MLP neurons of a small language model. Each row is named by its layer, matrix (gate and up: input weights; down: output weights) and neuron, and shows model dimensions 128-255. Each number is 128 + 32 x the weight over its row's rms, rounded and kept within 0 to 255. Numbers have three digits each. A neuron's up and down rows have the sign that makes its largest values positive.
A block is one neuron, or neurons of one layer that tend to fire together. Before each block is what it responds to, as a language model described it from the Wikipedia text at the highest values.

Structural tokens in Wikipedia infoboxes, tables and headings: blank lines after the last field before a new section, heading "==" marks, "(°F)" units; sometimes mid-word pieces (sat-ell-ite).
L10.gate269:046144136136081067085075160162208162130121135129175154127126127135153156148105143130173145115104126104138121132183157120040132138146136070180151184160122150122153144122119111114114162080123072168204163125137124059081127114058108084216161124122155120064110123147035122038170131086064174131119111102109095072087097117144097099140105116164117119123090152156098105098130134084117138092139
L10.up269:095233133133145111127110062123158148111118136081176149100073121107108183172138131157152178147171169105146136121128104105126158100120116109100129136168083198112102080138148143173097130141128189117121165139148138096155113131176172053154149100149126162093181137137145114124212082120134151110172073118166192122096108136133140127162099153201161176165103072125094126134105219073110119128147
L10.down269:148035137112165117127173159177123098164100176161114088120102149140168135154141177093077073137112143144160135173142136120148088132129156120138156133117141110115161188095140127185147135159050123189123145139137074111207200109040149194110193095129139130087135132171135159115095180156136135128112158150149105149182139150141110086053151170099135095095114101086149140117118105138160107114173
L10.gate339:096133108091125096099089125131046107112112151135085157133180123108104072184111113119065162092142202113143058120127173122114140148131151116136112177164102135094086109116096072095158106131154099066131115080123167140184111079123089153191090134107150117157136126103126170084093103120160140133144121114075113104101126185134139098117106139045142127134143153148162116117160089138136140154121
L10.up339:094094195133146087109090105122127110120114087119150130125165095180117074092198146112148133122177090085104189116091157117067163102165127153118125124145112127122059149130126182093131176133067195140117151161115114123118098150165125085111089107163122153041123121098113122099155135102096128097166138117075143164158099136106085087117190087220126137177096171102110098070145118110150141178087
L10.down339:101180120102084170165142153112171149191126071088121116130159125119097138120154101099120104131109095169097097113079091072174115133129111196113132099107104159156116154149138177168157202134149116140188170138110108104144103096033114108136171098113157101131126090092127121204124112194126151154147147027209170096159123132153124102147123158159159167077144182108124172117138165164147138141108
L10.gate424:126133137101082153106151146093115173136102174182134070088169187127065159126114150108120134121142083124058159165113095117069128100115164145174135107102142119086129132114112106155126116121092136096091153140081121148193060134115085066158108120219110120118134152103107138147128189081177139151119171104125147072134076138196149118122119151130113094145122117200080148140121087042101120090182
L10.up424:237186147083111130133149115131112110145177166131122091084119129167102076116122127153073131111077090087134132117131101100163127138162138098097167143092139149141071159141109103172064140057100237174137097112107142134182165077093151111162162148096150129124164161143119121045127159118135088161090075145130129152104089198142159131194122098080154149174151162156133110130125120153151115096143
L10.down424:183130163115182152110149096125153130175168083148138123135152156107135120135139090135071069152162146170163122157182155156073162174144143128157132092120120107145172117158151165045136107127155174140081094120191102135168164045077195105118136178128122149122135087124163086142092142129083131134129142120185148110129105134143148185146172077065069114152155096149119155101130129098125108094179
L10.gate547:153175107103147098123174122180150121110131163135174122174088140080033075102123098126069182134130167070142126157172122173138116141136093154150118138107163126128128187134162092116062076165117161075072136109176133105118122149202147124078089128098163126114135103112093118115172147125151144079112185123082082133070142156111080105171115112112112175107153114090182096068130145116118141144149
L10.up547:133126189145088137070107082146107186141164091144177108137099123080127170120104152124139155141119114132154113167111063109149151083129152105117148154099129085093105118096133077099110064102100106129143114183105106151130125091183165108142102155158168055074067113162129145129145121174161096120048070131153088107089118179153171144129135147164164089154088143096153061115118096091077141153120
L10.down547:158189123130156152133140100093101100119113133170114169142160130174159130184144171193100153128116110147164149152127110117141137152118108155175047148161080083139123143126190135171121120103119106125089115135095111152098072146146099157105150177126150101072139165165132023138111178149149138125158150131086154183179090190111150162089141123115145159164095158149154092100195127180096102148167

Mostly cell separators and numbers in wiki tables, such as track numbers like "2." and scores like "3–0"; also mid-word pieces like R-ach-el and St-ing.
L8.gate34:123147144147090135098196113114143131120116078092107077134112160111107069082141122117083120145109115071139083107135115162137156078124123147135137099145149194146113150136139095122061080171100128143146167078147105116132116162180128160128127162087047156187093157118188109082068159151112044101106158127109122151116096114142094161183092203142128109081132139087123132090121126063095132075091
L8.up34:150103106129095179123136113147135089173130104140131086133136098094144100095183123107148159135178158127088162144154124145159148090165109125151077106085033097115115120161166093132078174086111085105154132112169134127130121129108115126137136128121041122218061177139167064105128145140131096108043127137114151122110165142136083149136042198140102152071151109166085095126167080151174148150110
L8.down34:160125128108119134121173165172183172135088066118140076116070103173156127073124129180124122157079147129154146190136087157140070169153131116194149178117145131077149090051135107157138166122145189148146110121151111134155102148110102143133139051078131134114193102116157083133152094115152185115171155108175159123096097110165133112141133117085114110156090188158119087101131154126168094156098

Prepositions of, for and in inside proper names and titles, such as University of, Minister for, Association for; also mid-word fragments of taxon names and surnames.
L5.gate47:110172119081152097190123145127157115151154101130108103096076117130128099081169068088075158140135132190157127171149154050171162171158072167162132125124146122171151085106119114087161136085131090105157189136135108141138114087149076175109161119122145135119167167129130078072091137126117131036126119129196164122116173153145141153114149088133197141102134083158041082126195112127120142157120
L5.up47:173174147087102118125166167116114130219177131154098132146177136134136097128065142091137134140095134181185150117112100085120147153135112122241152134146120131121133140142138154117170127129186150104128079100101123175181134106132103156132116163122167087114135145105124098174124134113145120074102142085134137092129127094116106104139183111183129056117209089107101184109114104078068119147114
L5.down47:149086140180096091067149131167170140141097086121152130154147133145113148136121121176089086171105160101069095172159161134139176159128106089154164147113112089210157181121145164207092137129196086161104097063129157073106165091124145103124108104094112125138084073163172195156083136116104149195110109069097096128068124113134156147147152131117213155089119078142114117102142098166108117154081
L5.gate143:152128197161146127086082116172128119163126085137063124113109107078123128144100148134103063188088103169210153146163141123107175069057186181075144098105161092070119156058104120083150128108128098159119098065124153170146109087138096136132051111132174138153117099141151127124113113131061144120096146113170168145099129123094094163120119158103118144131158090105135134158144151060077162114177
L5.up143:077119157135125150160098132090140170099147088060164127088154102172088083141119099157139165151122066143118181061117148109120078144129149112130089122133139107151077112110126107111109109172159106108122102169122189068113084131105125098139077133150141122182106102157122155093139089104192134105128128119206135113072099138141153149123147156064117189129121103110089073198110125151134160154107
L5.down143:138146096131122139157142129066114076153094143099129067131138152099109166093074137121091110136198127135055149137186089126172138131151147145111119124174107159208088172082090166146128160163062162110122057199117161142152165078128108140080145112094142197105157080123160144111126116192106123123098101110172130158115144205107170082169146105153122101138145128156167088147173130187147103179140
L5.gate309:139114172110119142138160139145134130102095188153106142116082127100122158091100162062148163141137130179151087146086160157145173120135105138064130095095092109099147160146158138151104095076221051134091098136128140053113107141167118170153117150115126146098114144119142169180123118122052177141097115136086141101166151101170067139145145164120088127179122109093096096118132201144128117102135
L5.up309:081112154121075175097119075136144127106093155194180155099137091055171162131112136137168135165098133074174134088185155168135226199160069128118102122103080102120162148135104183129069114154142145194109100141149075110145125174162119105157091120095138096130101091128161137117094122136166107085160151115088079158089165142129140093118140132135129169146138097097161146172094147085086142150186
L5.down309:127099144115113115144131150107185157055106127084141127113082128114099116102168136164138145145146124130107136088190084162173186134114133162108170159099080175060096102122128156145140148134101140139144113155090118089072120122131154132171121159067083130057093154174141119137154131167060174148106149110097090086065131074138086143109130139085109180114146135160133126155183170113099098135181
L5.gate563:140125151154114105140067073123151126184082151152191146135067084126133162112055083073158161137091120151156110154149131158175121140126055164168063139091125162079149126118109134099107142167148119160140165138160106160160156149160175111135094158147151095169147118095104154116086129141172106183079108128172182104090089175181108151090120151081108135081164177131149154086170110140155089135161
L5.up563:142111147126037130118120208098112145062125164161075166165161102114127184121148120161102133114169187147170104151136136089157151156142111155084131097127187102141143142126098205101130137090158099108086132099134093168147121092139122136161103131113172119116143094069113112143071144176144153077098105127108102191171140092133196195118096173124104099145090076150121142156110164135066160130142
L5.down563:129126111153067137133135115104114140123140115120157091088066179113184128164165161137170107111110123102166113153151111096174181162109138120148128057173108110160158145148125084160135140112142109117071104106135166091119175118113094153164175106152107117107146079067086172170138170131110145117150132113142160065141143234077121174114135160151174109169075121146135135217084138129085156146134

Tokens inside Wikipedia infoboxes, tables and coordinates: longitude digits after N (3°21′), field-name pieces (Established, Labels, Genus), score digits, and == headers.
L5.gate284:121204162131092110160150117165088096100201125185147161115047121128111168094083111115103101157088159143162129069168145080108132139141077183086079119137107151124116186176060146120102102109143138205091124168115122172084173130124167078156120139147131094121116122119137120132065124109131178142132084146131112126106164181105107124134148132070144102179094091122120150109148135120174100093116
L5.up284:116106176123149139082111079205135127144150139122144150141119151144146101135139169097154088087171145148125131096115130119154130171166123118089123100092127184127080132152125093148141138127086169125167152145108130065107218162198131061181131125171157111096141067156154133184093149121146153206116184171129162163129146161115116139120145120169198123106165159137089185147121074114152130137115
L5.down284:115142117168096128148159193133160098111070176130165129101067121097073058101126122131136129105098130162070155110139115165169156182142140150186092147152138154137127202078137143181154187141106132078111179152146142152119158160115148131169073130118112139166161037145115119106118170144141167118121076088132136072105125148168151139122181134138122141056115143137167152154183055157112097086108
L5.gate357:121155140158156151176115093148104188143113039104104087121088195168077150120157159132123133132155156098099105134164148176150152143121082146069139117134156100147113130160109055116131131149165122120159131116144088123157122093105051065093100081120137102121067136166164157160143175124182140068125059137158174133124157129139091109084094213146074120158103121129099174070197129092145150121118
L5.up357:105166088145112144119183136148128142079153184128175124132133139096145201142109121126171059095133106056132092111217122112187141173148102128157126125123097153125167210168153150116160156087178211098119134136134163107174140170101142171188159182083121128096166167087128077114130116140124133074125155126122067152144137103097104128144113106137174117188139087114155112125080097104076093166169
L5.down357:174100102082110121139073165158171107132151121141108120114111123144124124194073094153121159141145118117074137099089156112126107073144191145171142149121212209185101108138130154150172123138121097188175132163122187151121131146188179105147102150139141156073108136178093148152123159059097084072140129085124151141177157185156092123156127109082104149144112102100057137139148166151158026139110
L5.gate377:096158108158168080095075082122159137126142083184164116109116122123094104083131140148111138156117142157152111118112124090120071113106084147141127116087163157113122122079158139111069137151118128102153127116106107120093116140085140153154120075165156076088139137114142127102079098076084083116102127162142115041125130129133070102167120147179169125165136127091060074104146076084124162120115
L5.up377:105149137102139180090160158124039147124106105126164181114044113188106149158059148128120087111103160129128102121145151131107180101188117108110114123084143166118114104183102113162119148107145173105141107135110065124138122139116101088189119139161160091198135098160131153122072180087092190115152133153172123115127108137059119080130069113135152127146086075071110121110156133099112157106117
L5.down377:141127113190094105000145178154174103080152156166156142197130133127090120122122144116171116218194094118120160130101118148158132129120086136119144141084137170124132136174059108118116130164117090112118101137060097153118102173133110131158189087162185136126087098162129171082091124076175211130142150099184152074114121169125108113133148106147141067138100063112144102167082115137126120120173
L5.gate516:132174157132031107088090141123094176179164089169128190118167105113093117150188146108037129153089132137078144145150072109136134152107165123132142099132107104119082150150138099135126150098149121110096156164099123143129152116117163130183148099149069118116097037078152128115139115165153131102071096131128085181157097183149120081139106137122078143193097092087131120114123110109152188122081
L5.up516:123089081162069152118164086114191056138115166140160086110132061098107147175162194138121135101180187063195122135139124144151118142157140144071097165133136173106119130033161121156077142120107172153147143089125137145168139102146164098158082144109137156075119088161149118153102172022123091166056106132144123125116177122146109112142150079093126180152158108193177176104107160116088135145178
L5.down516:146086123177132142142072114129113078111093167149143148099109151107154101136146143113169075132152181044081114162141145155109136097210159122136154188133127133121087180132124118113158112136192118089097145105130154128096151102149116120099129145116104132081130113117127147144125085147156134105096141092111131121106165168104134183119101130153203118173144132101146073129138113139140146117130

Commas, prepositions and "is" just before a place name, especially in "city in ___" or "Town, County/State" location phrases, e.g. Lyon, France.
L10.gate55:114185136090082141105124098125099098173128128135129168140086186084112118108121090137095111077130110117112144094068137121174171181115141147122128146152106133106143163119161110162111083111125138122114179168127161127111121127103123104095095160183147104112090150124138184163166197094059157061127168190088152136137163082163117203123113168110091089146137099071176119156177103138151148122058
L10.up55:125158077147098120120068109134119130196129156169148087156131170171095131133110135188099107107083156117066096121121062168084140192176122142090174171084087111189141143167144199176108075121137108069089146153103115082083150132107138140128107143126194153150145138138126148105091155144116159089105111145075102116152159073124138150062122177120077125085135120057150156155156157116176134103048
L10.down55:085132143153115098087053130119184183180239092170149115129167151125137149121071147123166120145078212174138098130232095143121090144156084110098149146107128084191094097119079183137163124129154181105155120114143178119146138084098135146091143139091145171176122102127088127103115194126150112117144117127111144135141119114154138125162135149130123126148146079162146099100177161079093133124137
L10.gate229:084108110171119146110133200115087131098115112146184170109132168147146129151164111124143110133147126180181098144072139120055132149082139135098114170091163147115085069088126132133187125142119090101099138088135106076118056127135135069195126139155127141145150127159140141155109168127102122102125142127070129163172143096174157177120185129088083094118114094118097193131143165144085122074164
L10.up229:153104111141118160164160080137105179137122132135206126138140183143136064158143060096087164097128085194141168120110101100091161147135098108124100108059148121115096077156116118127145147100146134127089188164104129088137118106104135128129134151204125097120086140132183118188087182133162140090184148155112089153060220128112133134099132143116133100108105074103098143111127125091083188147134
L10.down229:111135126085102153169103133142103175096109094076124129080153124135120119079174147157109107094162177113074076097071061082109214132140150147146094107147142126129123122156136142147128134156152165146099142137155139080120096109141141095120121080092106125146129110161095164149077194116144137122136125098128113153186130088120119167068152111083144085179141113057102153152126157145085141070167
L10.gate237:137122138121094096152130126167121172138142084187094031110124164109102118135142106127145138152123170179149108219116158145152217149040180165135128074082109175117087139113111091140124108093123101100122129084132125113117103149081116101174140114088122122093097126149099086141135094099080121105110112140100143187176119115115084204162140161103141095102156128119059128065114137115104202098149
L10.up237:125165118103088157146112112072140113102163113174168123179110111141143056087108101180058146087104163114131103115150148125121171128108089134135107119149143189124096122172117151133111104127102106092106114145157138141122089133140148129137125138109099145127075098145103108177205104096132152139136115117147210130159120134110144186099132145118127069118146134147122123099145093188094095141123
L10.down237:126102143165119130131071119100124154149157118179113130104163145136116105083187113157139162166121140132118159191144117183157144124167122172173081123141094130054115130164073148150138117187158127092156115170146133190114124134154187088113133174120159136110188111107075168110055146100104164133155186144140080143146113148138124157127163156085187144134162094145129116030135087114074210088109
L10.gate490:124095121067148140098094102126100169167151117109188076132107134121095122123163182165098143157195179134148065130134130146099211128162182149097154142116154114119130080157111104139113142087100120152152124129121141082141068101118131186127170180094141141210108111090092172152106118104097152115067128093168097079170123062146089127180130145064151130089091104090138146139101163109106148058154
L10.up490:086085120166089185118121140080071125075140132186123068116135139091154123184145139077128124136117149191130128143106119136088206145125095173188165101145092111117136160149101068092118125153149106126128154134089138070131084132121095121130184119146154144092100143112178159212148094081128172124083101131142098136139151105138161116103157140069163145136127129118087141202139218110074130098157
L10.down490:142115131106087100146077119081140137138105098189142115112108145113111104143144100188114086107112193120133124131135155150144111135081148129106179138101112123055107102079100135136091115141126111077166108112096111135083137134093135145146096137140077196128125226144119167199204179187134109085110123113138121098173089098122141084115105136150081147142110154147130134116138133116073128047130